Part of a small language model's weights.
Size: 3 heads of 64, 8.66M parameters.
Architecture: RMSNorm before each block, rotary positions, biases on query, key and value, tied embeddings.
Training: a variant of Adam for these matrices, 146M tokens, 4468 steps.
MLP neurons of a small language model. Each row is named by its layer, matrix (gate and up: input weights) and neuron, and shows model dimensions 80-175. Each number is 128 + 24 x the weight over its row's rms, rounded and kept within 0 to 255. A neuron's up and down rows have the sign that makes its largest values positive.
After each neuron's rows, "fires on" lists the tokens most often at its 100 highest values on Wikipedia text that the model never trained on.

L3.gate41 [160 136 122 140 140 104 107 151 119 109 177  93 143 104  84  77 131 103 147  91 122 111 154 116  97 104 102 156 125  97  63  92 109 129 149 166 117 102 135  78 120 156 139 150 117 137 144 131 200 145 179 121 143 121 103 158 127 130  92 160  99 132 151 128 103 153 163 148 136 178  55 150 109 132 139 145 165 124 120 137 144 134 118 149 138 136 115 120 175 149 110 108 124 119 165 132]
L3.up41 [145 106 156 134 153 156 154 165 107 120 128 157 144 128 150 107 109 145 102 151 141 130 125 123 162 137 128 109 126 128 119 126 132 152 159  90 108  91 175 166 115  73 138 122 157 164 110 131 120  84 155 129 124 161 152 111 115 160 112 111 106 132  69 147 156 118 179 154 154  93 111 159  98 137 140 119 111  81 114 130 144 177 118  83 130 111 164 118 128 168 146 119 119 113 146 110]
fires on: ".", ":", ",", " |"

L4.gate337 [111 116 109 185 130 101 177 162 156 122  93 149 115 128 120  98 124  96 123 133 123 113 144 171 135 102 165 103 130 173 137  97 115 112 111 150 119  75 138 144 159 130 114 127 111 111 142 160 135 125 154 163  93 131 149 106 121 121  89 136 108 121 129 114 123 148 128 127 125 112 121 139 168 110 112 147 201  78  88 116 133 184 132 106 112  82 151 120 131 158 150 119 111 156 158 150]
L4.up337 [119 131 103 110 160  95 147 136 133 148 136 141 118 158 124 145  92 170 112 114 119 112 170 124 138 119 127  93 106  95 163  84 142 122 172 108 103 103 149 146  91 102 145  91 110 146 113 165 154 175 141 135 120 119 124  98  87 132  82  81 132 113 145 136  77 146 141 151 123 142 144 143 116 169 117 115 131 133 117 130 140 140 170 154 164 123 100 113 110 141 121 136 128  83 149 106]
fires on: " h", "p", "id", "ted", "ang", "ng"

L5.gate288 [ 91 141 164 146  94 130  84 127 111 156  98 144 129 111 157  95 161 143 112 133 115 130 123 151  97 121 135 124 130 156 116 145 150 132 167 142 122 148 142 153 133 141 154 117 118 150 142 131 131 104 115  56 135 139 138  94 144  98 180 110 125 111 102 104 140 173 121 109 135  92 113 141 100 153 119  68 147 119 111 168 126 117 168 137 163 111  90 178 119  96 146 129 117 167 148 124]
L5.up288 [113 102 137 126 109 128 113 135  44 128 105 104 131  70 129 138 112 106 124 127  78 140 145 188  75 163 134 106 146 146  98 140 173 110 168 148 113 122 106 108 151 125 136  88 121 140 132 117 126 110 153 119 107 145  98 133 106  63 138 148 128 121 166 113 134 140 165 161 122  91 118 133 155 159  98  74 148 133 134 156 124 110 128 186 113 125  91 149 134  64 148 113  99 148 131 151]
fires on: " games", "s", " positions", " titles", " matches", " systems"

L3.gate233 [ 93 112  89 158 125 107 121 135 117  92 138 186 151 155 143 138 110 126 146 115 172  80 153 112  96 119 135 103 128 121 139  90 110 193 123 132 109  82 148 115 139 159 116 139 126 150 120  95 113 131 116 130 142 162 138 121  92 136 127  89 132 169 115 148 163 143 130 137 128 122 116 146 137 132 141 141 124  85 134 146 116 132  99 118 144 118 136 114 174 103 138 124 105  83 144 111]
L3.up233 [108 114 145 137 142 132 129 164 128  91 139 166 153 151 135 115 125 143 157 151 191 103 141 129 119 128 122 107 142 128  90 132 127 163 146 112 118 106 134 128 137 152 109 138 148 150 129  98  86 133 103 154 166 142 152  87 132 153 117 106 128 154  98 132 180 118 163 137 135 126  67 144 129 151  85 141 117 105 123 154 112 123 108 127 126 188 183 116 147 178 107 131 111 117 164 144]
fires on: ";", " ;", ":"

L4.gate11 [108 110 129 146 153 134 148 103 100 128 110 127 105 118 127 122  77 165 139 144 100 130 133 102 130 193 138 109 160 134  88 164 166 145 125 124 104 105 139 166 151  83 149 140 137 118 115 111 124 140 124 124 135 120 130 102 139  93 145 154 137  78 100 106 142 138 133 159 151 123  94 125 110 112 116 106 155  92 112 107  91 134 110 100 140 100 111 119 125 119 130 139 113 149 111 121]
L4.up11 [158 203 149 150 108 146 114  97 124 109 142 131 142  66 155 149 108 146 157  62 137 135 126 141  96 102 118  72 114 110 115 119 169  98 120 154 106  79 129 121 112 119 149 141 123 139 142 106 116 129 191 102 115 134 126 109 115  98 135 135 151 107 103 111 117 117 135 154 151 138 103 115 139 149 123 122  90 120 154 151 106 143  88  71 160 151 121 161 143 145 112 124 132 108 133 119]
fires on: "s", "ance", "ss"

L4.gate88 [149 122 136 149 171 167 174 118 161 105 103 173 152 130  92 160  96 153 131 129 104 124  80 121  56 153 173 125 129 199 146 136 149 169 147 149 134 123  97 134 112 112 162 154 126 142 177 120 134 155 143 147 144 162 147 116  91 144 142 138 145  80 143 124 144 133 132 141 161 122 125 117 121 138 119 104 206  81 111 135 125 107 161 119 173 141  97 130 119 124 140 139  99 150 118 114]
L4.up88 [ 72 130 144 100  92 102 107 123 120 106 133  73 156  77 125 130 128 144 161 136 119 135 100 127  83 154 147 107  72 125 162 162 157  84 126 141 126 152 132  78 148 122 137 112 121 162 113 131 148 121 118  98 121 127 119 114  82  93 185 112 153 109 174 155 115 122 149 154 155 129 148 111 109 140 143 157 160  99 154 126 125 119 173 147 141 122 117 169 113 121 150 111 119  92 129 142]
fires on: "s"

L3.gate269 [133  89 132 113 150 143 158 187  98  93 123 139 140 143 131 132 101 137 122 156 100 155 109 119  88 101 128 126 131 172  85 132 120 107 141 103  91  98 151 146 182 143 108 142 166 116 113  83 121 117 125 143 159 138 107 110 132 119 114 121 138 171  75 127 175 143  96 153 112 127 138 117 138 105 146  72 132 104 116 143 116 164 100 125 124 129 135 147 136 128  76 157 109  86 135 140]
L3.up269 [ 98 123  96 128 119 102  90 136  99 114 137 145 105 122 125 111 113 143 149 184 182 150 113 135  80 124 149 146  63 127 102 148  86 168 144  87 109 124 137 140 152 144 110 123 161 119 107 118 103 103  79 148 128 152 144  81 130 143 118  97 101 161 114 163 124 127 132 119 140  96  80 103 146 110 149 121 119 150 123 127 161 146  86 132  92 147 165 145 141 149 134 172 136 117 114  97]
fires on: ";", "ho", " /", "í"

L11.gate478 [121 177 118  97 164 151 168 111 137 112 125 143 128 115 157 123 124 117 130 122 115 119 140 136 121 153 144 158 119 162 166 169 134 132 109 159 112 104 119 146 160 150 158 125 126 152 156 120  97  83 128 187 112  92 116  99 118 127 124 131  65 178  76 120 141 158 166 150 148 135 103 139 146 140  95 127 128 134 112 106 101 124 154 134  91 104 125 155 181 122 172 131 129 140 127 133]
L11.up478 [133  89 113 115 171 128 158 151 155 120 116 128  53  77  99 141 111 113  78 124 132  92 162 120 101  73 162 122 104 151 125 158 146 125 143 135 126 136 127 110 141 112 154 130 126 141 137 126 122 125 167 153 137 116 109 107 149  83 132 125 115 153 142 138 136 137 127 129 127 128 145 151 133 138 119 113 171  83 152 135 134 114 158 130  99 141 131 150 163  85  74 107 139 157 137 147]
fires on: "s", " those", " %", " who", "ics"

L4.gate67 [111 149 141 183 158 174 107 146 180 112 134 119 152 122 126 116 105 116  99 148 145 129  92 126 115 128  98 153 148 117 116  99 169 120 126 136  89 113 134 119 103  76 137 148 159 135 170 133 135 112 144  85 105 187 143 106 149 137 160 114 124 124  99 136 103 134  75 129 169 113 108 129 149 161 114 100 160 163 174 157 141 122  81 143 150 142 124 135 151 140  98 138 106 121 178 127]
L4.up67 [133 108 103 143 131 143 102 135 102 101 119  98 128  93 133 165  92 142 117  90 134 137 123 129 148 161 155 160  67 117 109 155 147 132 129 121 126 144 159 131 173 150 131 167 171 110 170 159 118 130 140 114 158 122 141 133 163 100 130  76 166 128 170 124 102 138 152 124 139  82 159 117 153 135 134 123  99 152 140 127 132 121 113 146 139 132 163 106 101  98 152 128  97 120 143 102]
fires on: "s", " sent", " called", " considered", " paid"

L3.gate97 [158  98 133 125 134 140 139 173 108  80 145 171 111 153 169 123 128 136 119 128 183 119 141 145 100  95 137 141 166 125 100  67 156 174 150 157 105  90 132 133 134 160 116 164 123 155 118 137 136 142  95 111  94 148 118 142 100 134  79 162 131 188 103 140 169 130 149 140 119 148 108 133 105 109 123 124 112 120 128 171 110 149 106 158 107 135 147 133 169 124 137 103 144 131 134 126]
L3.up97 [127 114 124 134 130 152 127 140 126 102 135 159 169 152 144 122 116 142  76 144 164 124 152 100 125  88 163 103 125 117 127 118 126 186 146 141  89  95 160  96 141 111 106 119 144 169 115 127 153  98 157 149 111 199 130 132 120 176 131  96 113 170 113 140 140 145 151 160 122 123 102 165 110 138 155 119  79 107 122 131 120 128 117 124 128 160 167 138 115 103 125 132 133  88 187 100]
fires on: ".", " —", ";"

L3.gate270 [131 149 124 113 122 142 131 121 131 125 126 118 129 122 120 100  82 113 135 127 105 141 125 104 101 146 103  88 145 103  58 120 113 157 106 165  98 107 131 145 140 116 161 132 152 146 165 138  99  73 195 157 131 150 145 118 126 100 134 100 164 132 126 108  90 141 117 112 116 102  83 134 157 145  99 129  65 135 134 146  61 105 137  90  62 194 107 124 176 126 160  96 124 115 139 127]
L3.up270 [125 120 148 100  95 137 137  95 122 145 119 167 101 115 144 110 100 139 129 114 160 151 149 122  96 117 124 121 148 152 101 143 158 130  93 130 113 145 133 123 121  89 135 110 127 117 152 132 125 132 104  78  97 155 125 116  93 111 149 143 111 128 126  97 164 153 160 139 152  84 112 116  95 175 116 118 118  81  96 132 180 160 120  99 161 154 159 126 151 142 128 140 119 127 139 107]
fires on: "er", "d", "s", "ers", "ado", " Lake"

L2.gate244 [122 140 143 118 132 191 119 146 127 111 121 159 130 123 147 129 108 107 153 116 147 110 107 125 119  91 160 105 100 164 118 137 121 147 102 173 129  75 132 178 119 162 113 133 128 171 116 106 153 139 122 132 127 147 136 159 120 112 123 110 147 151  79 138 179 154 107 179 125 119 147 112 135 150 144 105 123 155 152 159  56  87 166 152 138 137 130 109 132  93 101 159 136  99 146  93]
L2.up244 [ 91 147 146 132 136 199 136 153 112 113 131 122 183 154 170 131 118 106 166 148 120 139 124 109 141 113 167 165 162 154 129 143 122 158 109 154 127 125 132 121 129 154 104 123 138 155 117 129 128 141  88 150 142 153 106 101 113  92 132  83 132 168 106 150 153  88 122 172 109 136 130 127 117 126 103 151 130 142 137 169  72 103 117 152 117 108 157 103 126 109 146 117 151 104 177 137]
fires on: ":", ";"

L3.gate149 [137 161 178 181 114 128 122 111 113 183 127 136 126  70 103 112  89  91 128 116 134 133 101 150 135 149 146 106 124 142 100 153 138 106 121 134 125 129 140 120 139 102 117  71 138 191  98 122 160 141 109 141 140 114 150 147 118 147 188 177 160  94 114 143  97 134 113  99 133 139 129 107  99 110 104 107 158 117 118 130 100  96 163 164 140 130 127 115 124 159 150 174  98 109 179 116]
L3.up149 [140 160  76 104 124 130 116 145 133  87 154 125 138 124 140 128 118 178  73 106 107 101  95 126  81 119 148 130 107  86 143 137 147 105 180 134 124 111  99  98 139  94 120 107 153 121 117 119 161 123 152 127 105 138 125 153 150 136 125 108 104 115 134 164 203 129 122 158 156 103 117 133 144 135 139 136 119 105 186 110 154 141 145  91 157 150 174 148  98 123 114 108 135 167 117 114]
fires on: "s", "t", "e"

L5.gate182 [ 97 161 128 122 102 153 103 153 117  95 153  99 127 142 140 121  95 113 126 135 103  95 146 116  74 107 134 160 141 156 113 115 172 142 140 169 119 140 112 105 120 143 144 105 158 135 136  95 165  76  96 108 132 131 114  96 163 111 155 119 131 172 104 131 129  95 145 129  88 114  94 119  94 115  55 123 141 148 158 132 144 134  96 145 117 142 117 153 162  98 133 108 133 171 150 181]
L5.up182 [136  94  84 159 137 155 105 145 130 125 108 108 124  92 148 145 102  87  78 125 106 153 102 179  86 124 130 122  92 129 144 140 152 118 135 131 143 144  97 139 129  93 153 161 132 124 132 143 113 145 131  95 118 102 128 116  99  94  80  98 140 158 138 106 149 142 113 121 154 144 167 147 116 137 127 123 135 110 109 161 161  78 134 160 112 121 102 166 136  58 157 125 101 148 104 127]
fires on: "s", " lies", " follows"

L4.gate117 [108  87 120 110 138 118  85 154  87 138 115  76 151 133 165 131 129 140 167 160 110  79 132 139 180 126 156 160 124 106 105 129 137  76 119 117 124 113 126  91 118 128 105 109 149 171 106 151 135  81 130 144 114 154 149 100 152 133 140  96 144 121 108 124 109 103 158 123 159 110 106 123 103 137  93 136  82 122 124 130 143 136 144 165 158 113 138 146 121 134 134 118 115 135  82 162]
L4.up117 [111 122  86 113 104 151  65 152  85 149 104 145 130 100 142 166 118  98  76 128 150  97 134 136 133 132 118 155 100 128 123 191 103 138 115 128 107 123 115 133 124  90 121 156 126  98 172  95 135 130 104  67 141 117 142 133 142 114 132  99 133 124 116  97 122 122 111 145 135  80 108 164 133 128 110  97 117 135 156 130 181 146 118 122 129  98 141 121 132 119 141 106 157 150  97 145]
fires on: "ed", "ing", "s", " took", " taking", "d"